Weights of a small transformer language model.
Size: 11 layers, width 448, 7 heads of 64, MLP 1216 GeGLU, 27.7M parameters.
Training: 531M tokens, 8100 steps.
MLP neurons of a small language model. Each row is named by its layer, matrix (gate and up: input weights) and neuron, and shows model dimensions 48-111. Each number is 50 + 10 x the weight over its row's rms, rounded and kept within 0 to 99. A neuron's up and down rows have the sign that makes its largest values positive.
A block is one neuron, or neurons of one layer that tend to fire together. After each block is what it responds to, as a language model described it from the Wikipedia text at the highest values.

L2.gate47:36 50 47 56 73 38 41 60 61 59 69 36 46 43 50 38 55 45 38 51 57 40 53 55 40 49 59 52 43 60 62 46 71 42 42 56 49 68 37 47 49 55 57 57 49 58 42 60 43 59 86 72 73 49 56 65 46 58 55 49 47 48 58 49
L2.up47:35 46 35 54 54 29 63 41 55 62 62 43 50 54 58 49 46 44 41 58 65 54 49 59 51 66 65 54 07 62 55 38 41 47 36 43 44 47 73 42 54 40 46 40 45 44 64 34 61 64 39 63 41 37 41 69 46 54 35 36 50 32 54 51
L2.gate51:43 59 54 45 64 42 57 41 43 50 28 33 52 49 50 44 36 40 53 57 38 46 48 46 50 61 38 55 49 26 50 56 63 50 49 44 58 63 49 54 44 48 45 45 48 57 57 43 59 54 43 39 60 39 54 34 51 39 41 58 50 47 38 45
L2.up51:47 41 42 63 61 44 61 45 40 27 55 36 46 57 56 44 41 80 31 46 47 44 55 59 45 71 72 53 46 52 57 47 45 54 38 40 40 66 49 54 57 47 63 42 55 56 62 38 37 62 55 64 74 31 38 33 48 45 59 44 59 39 44 41
L2.gate238:49 57 51 40 60 62 50 52 71 42 38 59 49 54 39 70 50 43 54 42 52 48 54 64 48 51 52 58 45 61 59 44 73 52 61 50 38 35 47 56 46 57 45 46 68 64 75 60 30 59 46 35 54 67 50 70 66 52 63 48 50 56 54 64
L2.up238:57 63 50 48 36 32 55 49 56 37 64 32 46 51 26 57 62 47 35 45 64 44 63 50 52 51 57 51 56 50 55 61 59 58 39 53 43 47 42 49 62 39 69 59 45 38 31 50 49 67 65 57 55 47 69 49 35 56 51 38 44 75 63 48
L2.gate284:51 59 66 49 26 61 41 41 54 48 38 52 52 41 43 64 52 49 51 31 41 47 38 43 46 66 36 57 46 47 57 58 52 65 46 63 57 62 63 38 47 51 63 45 59 57 57 54 69 34 61 51 48 66 52 52 66 37 43 36 39 50 53 47
L2.up284:48 69 45 45 44 58 41 60 39 40 55 43 39 48 57 63 49 55 55 42 39 24 53 49 41 48 48 50 46 50 40 40 60 54 33 49 52 52 43 65 52 39 56 57 61 60 60 50 65 38 60 54 38 66 70 61 64 30 30 56 65 44 51 50
L2.gate352:39 54 57 44 70 44 44 60 29 33 56 40 51 41 61 55 37 44 42 56 46 61 49 56 40 39 49 49 44 63 66 29 48 72 47 52 48 50 50 51 48 52 56 57 47 53 45 56 35 51 38 51 50 56 29 48 53 55 60 51 61 55 63 66
L2.up352:50 54 67 46 73 51 45 51 52 64 46 43 63 45 55 54 55 22 34 54 39 49 26 47 49 50 56 58 46 46 55 50 46 49 58 50 67 46 48 66 57 49 59 49 48 40 61 40 48 42 54 49 53 52 50 48 52 42 55 62 45 49 44 46
L2.gate851:50 54 43 45 70 58 49 45 40 49 60 58 57 51 42 58 28 40 52 37 44 58 53 62 34 64 47 50 56 57 63 36 61 46 48 59 55 57 68 68 38 43 40 48 63 61 54 59 51 45 43 64 44 61 47 48 43 37 75 47 63 25 49 47
L2.up851:50 58 63 49 46 58 54 45 42 42 44 32 57 47 43 38 53 56 66 55 46 57 53 61 39 51 32 67 58 43 48 60 54 52 50 52 50 50 36 66 49 55 54 41 49 58 41 57 60 21 55 58 49 62 66 52 66 52 55 50 67 60 50 33
L2.gate854:38 55 44 49 64 55 58 48 58 51 55 51 50 46 49 72 45 59 06 41 71 48 70 58 56 61 54 40 69 45 41 42 62 38 47 49 38 45 52 65 38 54 53 36 49 60 63 62 50 25 45 47 55 38 54 48 45 76 73 44 57 55 50 42
L2.up854:50 49 62 46 58 57 48 43 35 44 47 54 41 58 51 53 39 54 27 58 49 68 50 56 64 57 63 45 52 43 51 45 46 37 42 33 53 60 58 69 60 46 44 56 37 52 45 44 62 72 42 47 69 51 47 46 51 57 51 49 41 68 29 61
L2.gate938:54 53 54 40 53 65 43 49 60 44 46 58 62 60 59 38 58 49 53 53 52 38 49 56 36 51 28 52 55 58 42 42 48 45 57 45 65 44 57 52 57 59 44 36 64 54 51 46 60 61 43 44 45 60 68 68 51 56 57 53 59 61 72 56
L2.up938:42 52 57 56 68 37 40 53 37 37 58 56 43 45 40 50 23 44 44 52 47 41 45 49 46 49 51 63 45 41 44 53 48 75 44 51 40 56 54 54 56 43 43 53 49 62 51 58 55 65 44 54 46 52 57 55 50 44 52 47 51 59 38 63
Description: Table row start pipes

L6.gate390:55 35 38 52 38 65 41 53 36 40 35 56 65 33 62 51 49 51 50 35 56 51 47 52 62 60 32 44 55 60 33 50 58 68 51 52 39 64 54 40 47 58 51 46 65 49 50 49 36 67 58 32 48 40 36 51 46 50 61 47 46 45 48 77
L6.up390:58 45 45 39 38 60 70 38 41 45 62 51 38 66 51 41 39 47 39 58 46 48 50 41 60 66 45 63 57 63 57 43 41 41 51 38 39 39 55 46 47 38 57 66 68 41 46 56 20 48 53 54 45 43 54 46 38 48 57 53 57 71 43 44
Description: List item line breaks

L2.gate118:47 57 49 38 63 57 44 45 43 49 31 35 54 41 37 53 42 44 56 53 42 56 48 53 52 54 46 47 46 38 50 48 63 63 46 68 46 64 57 53 56 47 42 45 60 50 47 56 43 42 51 39 45 63 43 45 46 28 53 56 39 53 29 51
L2.up118:62 66 65 55 37 55 46 53 51 63 32 44 62 52 70 44 58 57 88 50 60 47 66 66 42 52 38 47 70 61 33 49 38 52 46 58 66 62 63 27 59 42 44 42 60 48 49 51 27 32 58 57 42 52 38 44 33 51 55 33 54 61 64 33
L2.gate148:45 39 59 37 59 60 37 59 49 57 65 41 51 49 62 65 61 48 54 36 63 28 43 50 51 50 46 45 35 42 55 48 52 66 57 60 54 62 32 27 59 43 65 53 61 30 47 52 48 43 49 61 39 57 62 62 59 35 42 50 42 62 49 44
L2.up148:54 49 47 63 43 40 54 44 53 49 60 34 52 43 56 54 65 72 60 58 39 51 65 57 44 64 51 57 40 49 50 50 56 64 37 53 52 48 56 51 48 51 48 43 50 46 44 50 55 47 69 38 60 53 59 41 64 43 51 54 48 67 43 56
L2.gate549:50 44 45 41 86 39 49 60 58 53 54 27 46 35 55 32 56 54 55 46 56 50 42 35 56 48 33 45 37 61 45 49 43 50 49 59 69 55 52 38 35 45 72 59 49 47 49 37 57 37 47 55 54 39 80 65 54 59 43 45 49 48 45 55
L2.up549:46 41 58 46 51 67 43 60 55 53 50 50 46 48 42 73 55 56 49 52 51 42 39 30 55 50 57 41 30 52 41 43 37 47 53 36 54 52 43 81 54 65 67 49 46 53 49 36 47 45 76 58 65 43 61 55 68 39 62 60 52 46 51 57
L2.gate614:36 53 55 41 55 37 39 55 38 59 40 56 41 65 60 38 44 61 64 70 44 43 64 37 60 46 41 56 33 68 50 49 49 59 51 49 55 51 50 56 39 49 56 52 57 56 59 71 48 53 50 56 40 38 46 47 49 45 57 24 53 48 41 31
L2.up614:42 40 66 33 33 62 49 38 49 61 44 42 34 61 56 30 45 48 59 32 56 58 55 37 73 60 55 46 51 59 45 42 56 54 48 50 73 59 44 63 54 52 65 47 61 48 49 45 55 37 53 47 30 46 52 49 41 38 65 51 59 43 42 48
L2.gate637:51 43 43 43 39 53 35 55 44 58 62 40 55 51 44 50 66 53 59 41 69 30 44 33 50 53 45 52 58 52 53 55 38 40 53 56 51 43 59 33 60 48 41 28 53 56 48 62 35 52 54 34 24 52 81 67 54 53 53 55 42 49 34 51
L2.up637:43 36 33 54 49 52 45 34 58 40 45 48 63 38 44 52 63 44 57 44 40 29 47 48 51 50 51 46 35 49 53 51 46 39 60 38 52 59 55 42 45 47 55 50 51 58 71 37 29 37 48 28 48 55 52 38 55 48 57 35 28 62 39 44
L2.gate808:42 50 45 56 54 66 48 61 45 43 34 57 41 52 40 43 60 36 61 68 61 42 45 43 41 44 48 51 57 49 55 34 40 45 37 19 64 61 52 41 57 52 41 62 50 41 66 46 51 51 40 20 41 33 44 67 45 62 50 57 48 68 51 65
L2.up808:50 46 59 50 65 50 55 74 45 44 39 66 69 49 57 62 32 54 63 59 52 60 69 50 34 53 48 32 74 66 42 35 47 47 65 47 42 44 76 46 57 59 47 47 49 50 54 46 53 59 60 54 41 60 71 73 50 53 48 57 50 03 52 61
L2.gate866:45 43 28 55 52 51 57 34 42 48 51 37 45 55 28 61 56 31 47 42 47 55 46 46 60 66 54 52 66 49 50 33 43 38 54 42 29 45 40 30 62 40 49 51 71 55 53 58 77 32 57 37 46 51 34 69 25 66 59 58 41 49 60 64
L2.up866:45 53 53 52 64 62 38 51 56 48 52 45 55 35 66 41 49 43 54 69 57 58 39 53 58 53 59 54 51 46 50 41 39 62 59 89 43 67 53 46 56 59 69 37 37 55 68 67 30 31 39 54 45 61 53 52 51 47 43 63 38 58 52 51
L2.gate1159:56 28 58 46 62 51 46 42 69 49 54 34 42 48 56 52 54 48 50 66 55 64 52 38 39 61 45 34 56 60 40 58 46 41 51 55 50 58 55 44 37 45 45 61 48 53 61 44 40 32 37 38 42 46 51 55 53 39 35 66 47 39 30 69
L2.up1159:44 50 61 45 46 43 80 58 56 53 43 39 29 40 38 62 37 44 60 67 50 50 59 64 54 62 58 32 58 50 65 53 45 43 46 54 63 59 49 62 43 62 50 53 43 49 45 56 47 45 61 54 48 59 44 46 50 41 49 50 21 51 42 43
Description: Structured list markup tokens

L2.gate46:43 37 44 38 59 35 61 62 41 47 39 54 48 39 57 64 47 52 49 33 51 53 49 48 36 55 53 47 59 35 50 35 43 44 50 47 38 58 41 57 23 53 24 49 45 54 46 64 66 30 59 43 38 49 46 48 47 63 60 47 40 54 69 48
L2.up46:55 48 52 60 54 58 60 37 35 66 49 59 51 54 40 58 53 44 39 39 36 27 48 47 68 53 33 54 42 55 64 53 42 51 61 47 44 58 54 54 74 52 42 48 56 44 38 48 36 63 52 41 41 68 74 59 57 30 46 51 55 40 49 61
L2.gate187:50 47 61 52 51 56 40 46 61 36 57 34 46 42 55 50 38 40 56 53 52 32 48 40 48 48 61 46 36 52 46 69 37 51 66 54 46 51 48 54 43 42 48 52 57 55 26 44 56 56 40 72 48 38 52 32 26 48 54 55 42 55 66 54
L2.up187:44 56 64 44 43 61 37 28 71 57 60 59 58 30 36 65 43 53 64 44 38 42 46 40 36 58 50 52 52 54 31 59 39 44 58 49 35 59 44 46 53 53 60 42 51 55 48 26 42 56 39 48 36 50 40 65 38 57 47 39 59 47 46 51
L2.gate519:51 42 58 53 49 71 46 42 69 43 52 41 45 46 61 47 46 36 55 53 44 33 59 47 46 57 48 56 56 49 56 41 40 49 62 43 47 49 73 55 43 47 68 51 53 52 35 38 62 33 43 45 56 49 42 50 57 47 49 79 50 40 49 40
L2.up519:46 44 64 56 42 47 50 58 56 55 42 57 45 57 48 50 62 58 57 43 58 41 55 46 64 39 67 54 45 56 56 30 60 36 44 40 50 48 55 44 55 53 47 57 42 52 42 37 46 34 64 24 66 58 54 40 46 45 48 51 36 47 76 42
L2.gate536:52 47 56 32 43 42 39 24 50 49 64 50 44 65 38 47 46 42 40 54 34 53 39 54 44 44 49 44 29 54 63 63 48 37 56 40 65 48 33 63 46 41 74 55 54 66 54 35 62 56 68 44 37 36 45 49 45 34 55 60 48 62 41 50
L2.up536:48 36 38 49 36 57 53 34 66 47 59 49 37 55 47 37 48 44 36 44 50 46 42 61 64 52 58 52 57 51 36 55 64 50 39 52 49 42 41 46 36 46 44 35 59 57 70 48 58 39 49 54 39 55 51 36 47 43 69 59 40 62 65 45
L2.gate827:53 46 55 54 64 56 40 41 60 37 38 37 48 38 30 48 50 35 57 54 60 44 52 36 58 67 38 51 42 26 54 29 44 70 54 50 48 42 45 29 35 47 62 54 51 60 59 64 37 68 54 53 36 49 41 56 41 54 76 54 51 69 54 59
L2.up827:36 49 71 45 54 59 49 43 49 49 56 38 48 59 56 32 55 41 44 58 54 46 47 51 35 64 56 48 41 43 32 45 53 48 47 42 50 47 51 54 57 45 46 57 37 51 51 55 56 43 45 55 49 35 37 53 53 42 63 39 42 36 57 42
L2.gate999:53 57 53 56 42 41 57 54 58 58 44 52 27 55 46 36 44 46 43 44 32 42 53 67 37 59 57 39 52 55 50 39 25 45 33 42 47 53 30 55 42 47 51 44 59 45 42 41 37 42 72 42 41 42 61 46 47 42 82 55 50 57 53 63
L2.up999:48 28 49 48 47 38 52 58 49 35 44 52 41 33 61 55 46 53 65 41 44 55 34 56 52 50 47 50 50 56 43 30 61 42 46 43 56 52 58 45 48 44 67 56 45 53 52 50 53 27 60 73 49 42 61 45 45 40 50 51 65 34 46 44
L2.gate1032:37 34 66 50 57 41 48 47 51 41 38 58 37 54 45 53 37 44 59 68 62 33 49 65 56 61 57 49 44 56 56 48 46 51 42 26 43 53 48 70 56 52 54 60 51 53 55 55 60 51 76 54 55 43 36 57 68 41 49 70 48 47 38 37
L2.up1032:35 45 65 47 44 62 60 50 42 56 51 35 52 47 59 47 52 53 44 50 40 62 59 57 59 48 51 58 49 56 37 54 56 62 44 44 67 66 42 56 42 42 35 45 60 45 53 50 49 44 31 40 63 52 53 62 45 50 75 44 52 62 33 61
L2.gate1038:51 44 59 54 39 44 49 56 40 60 51 50 32 51 50 54 40 56 62 45 43 48 59 52 53 46 50 50 53 44 38 27 62 47 40 45 30 39 47 55 32 49 60 51 61 52 52 38 38 64 76 48 40 31 52 41 35 29 47 58 49 47 52 46
L2.up1038:48 50 59 49 48 37 54 43 38 61 49 48 43 53 35 46 43 45 61 50 46 36 53 60 51 50 46 48 63 60 44 26 73 47 48 31 47 46 50 51 58 46 49 48 67 53 30 53 46 53 56 43 38 33 35 54 50 38 62 59 44 41 39 54
Description: Clause-linking conjunctions

L6.gate24:58 45 68 49 55 61 60 33 46 41 50 52 62 36 59 48 57 60 48 41 45 35 39 41 39 56 59 61 31 50 48 61 50 48 50 38 50 52 54 49 56 47 65 41 61 22 49 36 23 54 46 57 41 57 52 34 35 57 42 51 53 60 41 48
L6.up24:39 42 49 62 37 48 38 32 33 47 39 55 68 47 57 53 63 45 49 44 44 41 24 49 52 56 43 42 38 58 42 54 41 58 51 38 47 40 53 51 58 52 40 35 48 47 49 60 42 54 60 47 48 56 65 43 53 40 57 48 54 55 40 38
Description: Table row-start pipes

L6.gate1152:61 56 47 42 45 58 27 49 53 43 45 63 54 54 72 46 39 41 82 67 57 38 45 44 54 61 51 47 52 63 51 43 43 46 46 33 55 48 55 47 38 57 44 55 73 67 41 49 49 47 30 43 58 57 60 50 45 45 51 68 61 35 33 44
L6.up1152:59 49 43 41 51 36 33 62 68 39 39 58 57 50 58 76 34 42 58 58 61 37 45 54 51 50 45 58 45 50 57 54 55 49 57 66 66 51 59 47 44 85 54 44 46 56 57 50 63 53 55 60 34 50 54 48 31 52 45 72 59 50 51 62
Description: Clause-joining coordinators

L8.gate85:57 49 51 63 36 46 40 57 43 56 47 56 60 53 36 51 63 41 62 38 55 54 49 49 52 37 34 39 45 68 31 53 50 53 39 63 73 17 40 30 47 57 41 52 57 63 53 51 47 33 62 58 50 32 48 27 43 58 44 29 42 62 51 59
L8.up85:43 44 63 53 47 58 67 56 50 31 42 38 49 56 45 48 66 38 48 67 24 40 47 46 55 61 44 52 61 34 55 58 28 48 52 44 45 32 46 50 56 50 52 44 59 58 52 51 41 61 35 50 48 45 70 41 48 54 54 33 49 54 48 53
L8.gate119:40 49 40 51 48 40 42 63 54 65 49 61 53 61 49 43 38 53 43 58 43 30 43 49 38 53 43 66 58 41 63 49 56 72 30 59 57 45 70 45 43 48 43 63 56 41 63 54 57 44 64 48 57 51 39 58 56 50 57 42 54 58 53 35
L8.up119:67 51 44 52 48 49 48 52 65 50 54 63 42 44 56 43 57 54 47 48 54 40 44 61 41 49 42 69 46 48 43 56 34 65 47 52 53 50 52 48 52 74 45 61 49 68 65 49 40 60 32 44 36 56 53 48 65 53 62 51 50 51 68 60
L8.gate312:57 48 41 47 46 32 15 58 65 66 63 48 51 39 59 61 57 39 47 47 54 58 75 50 54 37 51 45 23 52 57 80 58 77 51 56 38 56 73 50 52 58 49 70 41 37 47 45 65 46 52 55 47 34 45 59 55 73 58 57 49 49 52 60
L8.up312:43 52 62 48 53 65 53 38 39 59 44 57 55 49 47 45 36 61 60 31 46 53 56 59 66 47 72 49 55 60 56 70 48 51 57 31 54 58 55 48 38 53 45 46 52 45 46 50 62 49 35 58 52 52 47 56 53 55 56 48 45 40 42 62
L8.gate458:55 48 51 49 75 48 41 52 58 56 43 40 47 51 47 20 53 54 41 49 39 59 56 54 49 60 48 39 54 45 61 52 51 71 65 52 53 45 30 65 49 76 46 47 75 68 64 56 64 49 52 62 73 55 43 53 48 32 47 50 44 45 56 53
L8.up458:33 59 64 44 38 53 33 77 39 55 52 56 56 58 47 47 63 52 57 48 42 61 60 38 65 53 65 50 51 46 44 44 47 64 43 48 58 34 36 62 51 45 37 68 60 59 38 64 53 63 48 50 54 51 63 47 53 64 36 40 50 41 52 39
L8.gate727:41 59 50 79 49 54 44 38 42 61 71 41 50 39 55 61 29 52 48 50 60 47 44 47 41 34 43 33 58 50 62 54 67 62 46 50 60 46 44 29 45 40 53 71 57 51 56 59 28 46 59 48 43 55 57 48 45 48 61 54 43 45 49 50
L8.up727:46 58 45 41 38 54 40 51 26 57 44 44 72 66 45 50 37 60 35 66 47 58 55 33 58 57 49 32 58 47 54 53 80 62 56 53 49 62 54 48 31 48 53 37 52 38 53 53 41 58 52 45 50 41 48 50 54 45 67 39 57 30 51 30
L8.gate873:49 60 62 47 51 57 60 63 55 43 24 37 67 41 54 46 40 46 48 56 44 44 55 45 48 61 44 56 39 63 30 38 38 69 39 48 45 45 39 33 38 48 51 47 44 38 47 53 50 49 64 54 35 45 42 55 49 46 57 56 64 72 64 35
L8.up873:55 63 48 63 43 65 59 49 56 47 56 52 51 63 43 49 45 50 40 53 66 47 48 49 48 34 47 47 51 46 51 52 66 60 42 54 44 64 62 34 49 35 64 36 66 51 45 56 50 21 52 38 40 62 55 64 55 68 67 55 51 55 57 49
L8.gate884:52 46 56 38 33 61 37 51 52 40 42 44 53 64 47 70 37 42 25 53 41 45 32 49 52 36 36 49 59 45 55 45 33 49 44 53 39 69 42 62 49 37 47 60 40 58 53 73 40 68 60 43 48 42 41 62 41 52 52 66 53 42 50 58
L8.up884:52 59 55 64 39 55 37 57 53 41 52 39 47 59 46 45 48 60 64 30 36 67 52 44 58 46 54 43 44 66 41 43 42 51 46 73 40 48 53 51 50 41 51 48 43 50 48 49 43 39 59 51 46 48 46 57 48 37 42 49 66 52 39 80
L8.gate933:53 67 57 55 46 51 33 52 54 38 46 32 59 51 56 57 53 53 48 48 53 46 53 43 71 43 64 39 46 47 54 56 56 73 52 70 49 49 59 50 45 39 56 42 51 60 52 56 28 58 47 61 46 47 55 50 60 53 37 46 34 57 49 46
L8.up933:64 57 59 29 55 31 50 66 51 44 63 55 59 35 34 56 50 41 47 38 47 59 55 51 60 46 47 61 52 61 48 51 42 44 38 45 36 51 47 55 43 45 39 47 59 57 61 47 45 66 51 52 65 35 38 47 42 52 46 47 53 35 42 58
Description: Sports stats table separators